Weights of a small transformer language model.
Size: 11 layers, width 160, 4 heads of 32, MLP 448 SwiGLU, 4.38M parameters.
Architecture: RMSNorm before each block, rotary positions, no biases in attention or MLP, untied embeddings.
Training: a variant of Muon for these matrices, 182M tokens, 5561 steps.
MLP neurons of a small language model. Each row is named by its layer, matrix (gate and up: input weights; down: output weights) and neuron, and shows model dimensions 64-159. Each number is 500 + 40 x the weight over its row's rms, rounded and kept within 0 to 999. Numbers have three digits each. A neuron's up and down rows have the sign that makes its largest values positive.
A block is one neuron, or neurons of one layer that tend to fire together. After each block is what it responds to, as a language model described it from the Wikipedia text at the highest values.

L8.gate59:496513444575456424473441542493492442503430546553520532503452471537462503491459544546526482497524483494555556535480509485443562524551425510491469480413539465487449517510558473455492463470477477561432524540472459510469416518488530471546566540440533531552507531455479470524578466513450498545
L8.up59:403539469466507509453558498557478492539475541495553538517509556423482501454552442558498507524502548427501517503506480482471501527526484566479490459525518467506559492574431542457553444517449510502488467481475496539526539493524403499487534430533459509484462397507460543590523459488483514491
L8.down59:419521483516469507554487532504481521489474488434485531568510512492475492475518522547508474608441497471512452491488566492525562540536550564485514535458560516475518441500421554487448431518587486477514496528465491546465492449491489533455458555436521524507538539527518481461563501523519564468
L8.gate182:462559467532517469524516531475463366528452495492496527450464506504543504470553544477508509473494448572489535464474554532526432512526498528435424507532495446521505479512520488474542576502518475528486537539538483482504441498493487476529439422532534495416520517450506464489455512555456541444
L8.up182:514433402570542464524566455550482504508443473499487450496545525493451511540514500562551499505413423450536530577454529511507566501517505533465541459522419480522512549521514496484549422456559552607529517511504520495517488505472482449517499471508476468548529525514524574554513542506475501521
L8.down182:468460459531523414509569498536514520522432516502500526536580496493504548520511484506476504477463522503515473507524536488538516536464540520431599485492518505495449478487561513532519456494512403535452502445518505475426475570509442599511500571564568512497467466515540561481508565531528504390
L8.gate225:473517443496458487532504546476486546443429579461430533499480509563439499430444464541588509473470540496487561481444554507467484480553480460499480451467521527551512499471540519475508488537535522557563478569488506510521412586434473478535481477528431553445509539499467521517521528463510555526
L8.up225:499533523553469516531529583497543499481548590585484524514493511473470533536427530466503470473474435488532434493477504511448506437569544517530474555475472461503474504550533514534513463518538532497552472481514507500516480499463476501490461432562471438487464568599428477473434526515547495498
L8.down225:398567466515523468480570508536443489557430541471469494593475458470467457482486502435532530437459533496475503487518537512526470436480438487571461457508489481504483476388525471515451505518515487496548452552519477406453512489508485456538505485533449507490480510459538546510473451531565545451
L8.gate327:499551379516511498493488535505551483486517573480489507520479399534504547519481537492453463519460546547529498499488428490522462525553500502472473440477538507473547419500585479431470506435530522584572493474457556547542390518465517522460510556421447548519536523534503472466523482487428523490
L8.up327:516504469491465489476468514460542543449465542461495578587520570480552533413499515494512452509556491426531590540489533489498493506522535484530496500496502512533493363542495529508555501408534442551456424552512503525477478544512550576492529447475502545499456481571471501531535534517528560493
L8.down327:464494482488575601553498550513515534470491492496500468501498515462483559456501508507429580536502550509532504467499514453504457483442501580486496504498507614473529475569520479535537483537572492508484547512444520498444502490539536498528464488506490596514530558478518468522467523479462468465
Description: Commas right after a noun in factual descriptions ("walls, while", "library, reading room"), and first digits of infobox statistics ("1,490", "(190 m)").

L8.gate74:530422539523516506475505549486469522505487575496453493560494536445575576505457494558569529515537479530511532495503481486510517526450479476503506498539482502475564489489449514527452488480475453453502529538504477499521470506529441509546390511474505482519473520566491510533464494469507393489
L8.up74:527497548450470485560529542489496446528466495488504559506457512515468478495483477452465456536472446571473515505547446461493477531452447510551469544517526444543501434510540446535527475503450485524471446477503453548476495473531543478556549529445470488531471497408472451589493556503481472465
L8.down74:517492504474534490430518518437510508506455556593456506520458534458450486463452489507425512500521542504500480503466553526490443527520550589519538550525522519507479517470520511506479519488510449462479474542450535424442441538482491499520450471488546454461516533529494451429457479541482463531
L8.gate240:491466531492490485520488505475462504505444539459541525510536515538525473493541439441490485487533427509451469567487551467447538417453524542489502501468508529504466505450461416482454416506501510556470519426488366525477487451522458436421436476534435489471488432540516450594460475457490481487
L8.up240:460414474448481467532513497493493437516524504475525490514532571422581567509462488453435496479487538474572595470518451556519510541479439571516446514439516468549505512497514559430534514388562499552556501494439426505506528469535494492569429522479494450503400514486526522529443529501510557478
L8.down240:472556488458517501511520567455484556470407509540476513505524472516519535505509568537577451554460539479608497522466588492490511559461450409545495542494464521478495527499467524471540495514517487480489541512512581494580560573565492546558487519477550576534424452476486520482463476489469498462
L8.gate291:472525544489501471530440465474515528484449528526545524581449533516471541537439526419501440511517491529499540437499487491512468529472446452480482574483534487514536496471536547508565480499517463468509450537520411497515555496547499508584479456558567428494446422497512549537454481519459468479
L8.up291:444554451535471506475466501601486535472517465574495502436518439522549493471537460499414507508523450516459532509456538520421515474553479391538511443495459548568510471487495433462495485494563565543501457492510513507527497462514435506460456509491513601497524488491516538512529495516461532498
L8.down291:573479543498511524558512484432551434490448515514619445542494579480415511569508535471542474498488442461524439521533498500545531554427515554590479542428504470447530415471491545561540514552501480502568474486524506439524567522535544478572459472483506444513457438474505477501462502532475450530
L8.gate381:555439485498568488567490459426516515504495591514515526489506532482529517482530524499453496511498436458451469519522502485518497518518454505546564463473511468570496507504480549529477529463512518486425435532500533425524431544493468464506511536505509494533506442481496425522498499460528477464
L8.up381:480505506512568478496494489483592508516456575559455517475466535438505520485534553495500459487537517559542519477456498437475481510490489504477529593483529434532549504484485530522562542587464488470467463541512491466497447524491507450511511463559558467555404501488530429553467475490531411501
L8.down381:542519500510496507501422462478497552433468521481479499536547495540501561487457514492512512485557478468462506492525492519529537581528558422631435503547505519413563546487513513491517531487503492440545503480574497491451516497531566552589453512515516540453536485448541460502464523478479501433
Description: Word pieces and small words (of, in, -ing) partway through capitalized titles and names of songs, episodes, films and institutions, e.g. "Water in the Basement", School for Social Research.

L7.gate56:495464487578533522514490477426546463562431555491546491516552553553506483534512422598565462482508467470484456474539493480504500506480474472499502469502471510513557485435531522504513419556495460518445526473573445501400467465560546473556432460580505527498471455495583489555464485521448520435
L7.up56:512568582435515460515550522533477596496470526452575558500471536556535534511455457527508461497518548453525521403520448526540446578521482441578534510540475510450558490486465500527507539449487532510474507494443536449571535495517471516533490518494465480519458459494438514544527484458498525472
L7.down56:511440506418527569584508487485494481510463592469520484459557459503448559472453503401504486451507488484480445463514496507493526478482479545562473520460568515451496517473471511495526495498487568542603484517483484493585457504529550481520498531448582485512457508454534459528466488436430496538
L7.gate182:469457466475477517517493539457554506499517497506453461548463576541481493509488546437571512488504495540547522416533498507493450537430499522458540530453474487524498458420416515541487561474517490534469390555519462500496534532518539454508388482516535494453451497453501445555565567467488562527
L7.up182:554517539557521536522500520478516523542389546435473571546502494477492484545477513501540505552461442427467511448468526574472480506496475490553518458486497516466520476500428533447500472556469481494458515460570441463509551461548439530558465493493472476527464461496475549596492454580526479488
L7.down182:505501441394486509554503515495536493468487500467459606500524508512476540431491571521496528562514601494492517502550490486442448523497527494460512459550495555491562531478482456502480515465539401479573450497499429495461432524541471452497455564519458431501523485512543522396452476437489500538
L7.gate360:515451527486477527524492481519508529467543509557505535474542553457482550441451538530459501486509438530481564476430474486555462512451465489579516440507522538467524463511464512401450487445418503534583495428495444471476492545572487479541444526509586412476453502494451420535502485454506513513
L7.up360:482466526516512478499451513458531510531509477541548549560520569470498451435548548528548447534463493493480514513466487501410513537497402513480569490499442526422532465557440596516513472427528512491488504422478472419543441512549415468549464527446531441483477515493525453516516545488523507481
L7.down360:418481511480475518469542441474442503538462570533525509501488499492445477583550534454464509512462498409560477559483432479581488457469604547547442507540462491501486564442485424494501511445519539509517525506517433487487509551491495503513497554543471478423481534526475484534518497594511498494
L7.gate414:550417485533520435565523564437524516490443531422553483501513511471562470515517533500536514525413456460519520472461502480519469458480515490476524549496501573447518467452515497514454498529464429520539553532446448494378559477494429480545459533516534472472431445474545544546436470426423465469
L7.up414:523493454522496438573505525497548462533483577515529542536526498523546493498572544520490564458443443503485494487489503475491433594469522484541522534511505519472454443472521551514504490472517465566537521488536489585541497541460521447507472566455473495415430480492449495570436503514473467571
L7.down414:497507505511511462503619484468522433507463511381490482508514571537491519499499494471502469469533480525596498446491505517534509505433501518448511509424520457478460509460480517511490490464506458507585506473551456472509501441480479510512493507531517428454444429541528527531475525594443513531
Description: Word-piece continuations and later words inside titles of songs, films, episodes and books, often in filmography tables, e.g. Bre-aking, W-here, Sword-s-man.

L5.gate397:539527439443534459493483545492409507520426495454495531543474460538590508448474492507571400535559492499485527550542484460552449604542508581463425537479532491549527489503462464467548467527541511553526468497526528480492536561443473495477517550492574536479489526516431477505567526513509527522
L5.up397:499486475505448471418490540439462528489476476488449503457493488577605416561514463508530501497565500490513530561514462428517405519454517464441493452444513528534528486469413499496525571436547509543457495459486469457540534563534492544494561539528523506483447494537559528497429421612464532452
L5.down397:514418575469529465486487483545530564512470517559557522504489552532463546496459486490528476548536516508579493523411544487366421495551515439483512493524471562551512516483570443507534521405511460541479539511447544444429497487433541481526447523549500498509492504450516460531473506449446508502
Description: Fires on tokens inside an unfinished word or number, especially digits after a comma or decimal point, as in $400,0|00, 77.7, ang|ry, dec|lin|ing.

L5.gate308:475499519499519401541524508410528471481477513457563484504549484480493498491540548492536490473469545506527535446569503410541531509482502446500534476511505525491493477523461512515504443452473494483610520470591461472547576497527555534495420531516516434577493445562491546504563529508510406528
L5.up308:529485592540438489454499501583487502490503481462495562524477549547464484556476529584458406597563440441458534476454520503554547562485465454532514520499432536538476525495541572559518518472461526472509504545565526431524503500484508517497491564544504467585550503459479501533524571463458551514
L5.down308:486465442472535494476455463431472508494527472477492455519501474504506513500408468505481542344450503543519470548571506523472490423528479524499417476516534487544516443495502496507469540477536554571525496462443473525501453555513493500574568417525526503442530487517497454515493393529532418486
Description: Final sub-word pieces that complete a split word, mostly proper names and places, such as Kenn-edy, Nog-ales, Glouce-ster, Man-aus.

L7.gate136:522520512509530505454486491465498526552522486462550543504520568558520535553522473588483539518480530462524580525467461492520448564521494593515503529528503531571530530520479584450434495418537494515572544554460462442474505584549518555444507553495557504570441521503435576542514444467488524484
L7.up136:531492486516542471490551501550556534563467516490481556537586494491497523485475463443497464566498470525535505466558498417490484524576515473421489507497479556535451488486409505440488493420474511539541522483458438532473470542552518483456467564569527567504576552477496492507562512540496517520
L7.down136:343519537493481527502435533508452577476462513529597516566446507495523547487457426568450508568493511485495491503492542515525552534515506473514481519522493477505476417465480505506489519503531544500543449518500459536408501524473515539570507521572429516541484514526468534497473458483452500461
L7.gate228:578472500423592486516471614474464471513448519437502496510559497519437497454511472497528492454485558453487580505507551529479490448489545531483529549525434512517535471502487489514545434460625542493494524497570484541516504505467531495481507491505522491488482546514497474515537477540471448549
L7.up228:541527530472488439533510581460484458543516448408481529570509494502442497482493481512495571508502556434540497442565491503436520484515455511427468509526449459487507531581495424467509497479469548465504530405511448533473461497471540522443475505518488514489555498519502491493535495504492409497
L7.down228:517535494504524442483518529515533488433525434504437505502533444522419495470506501445585537590450469444522570448467493502465497471519496519512503529422500472442425521504543490484503500462453466519585551551508545499509494500424498482423481427480530483518481537481489488492512505548407522471
L7.gate339:495498547492467525528514510556477507506475525525398547446497561526509425468435466541484577564529457484417518477507563472557432546485490554445438536459482476522511500439510538475537510416445483551513485450461440485487438569490479509564548539509495551500562510494490427507583495567521550457
L7.up339:492486415517484477494371429536497480511522500476494469450514507527465508554505476514504569519492545502490538474426538511496464571498441532432491528567470499560524429378436494511490488446468475464514464459478420465463509508480510511451534557498472581527468566438554542483514542540505500518
L7.down339:535502486539481482552490493559450522518498513422536510528517556456510551429435478523447542581510484477484505526498562539543421500571529552445518516446521557490498526435489541437509532471451408537511498541535524518477492496512502576500491495495547580464527546527500489576501471495528439468
L7.gate429:432479470550551492481489480561478480497497477512489557495494479496515563484480538443564482457448541516499530488550515397466436503496455517499497541522452512504563390521401462490487547415488502504563466503479455512461541519495445520462533454530548484490461486464465478451479453445521534440
L7.up429:482521530511488478481456525546460444498508503498500553411511482544490508425415349472500465567495411476549537479498570566540392511495534550501490488520455536523532502469483547468571498498510488554481457516554466432511458495434510515509508468471512461536457474443571444470510534492505463467
L7.down429:472569541516493526520561465509502519393488522581524407550451523514501504515551494443499455553463532421482539466538574486518497491433511448563467473523532475537568500481532535527569506440524539449497497478462451453452458510487521475511539535500448532524507549458541539575408506502465447394
Description: Digits and word pieces in the middle of numbers and measurements, such as 30'0' m or h'und'red miles, plus some mid-word fragments like Am'ong' or desc'end'ants.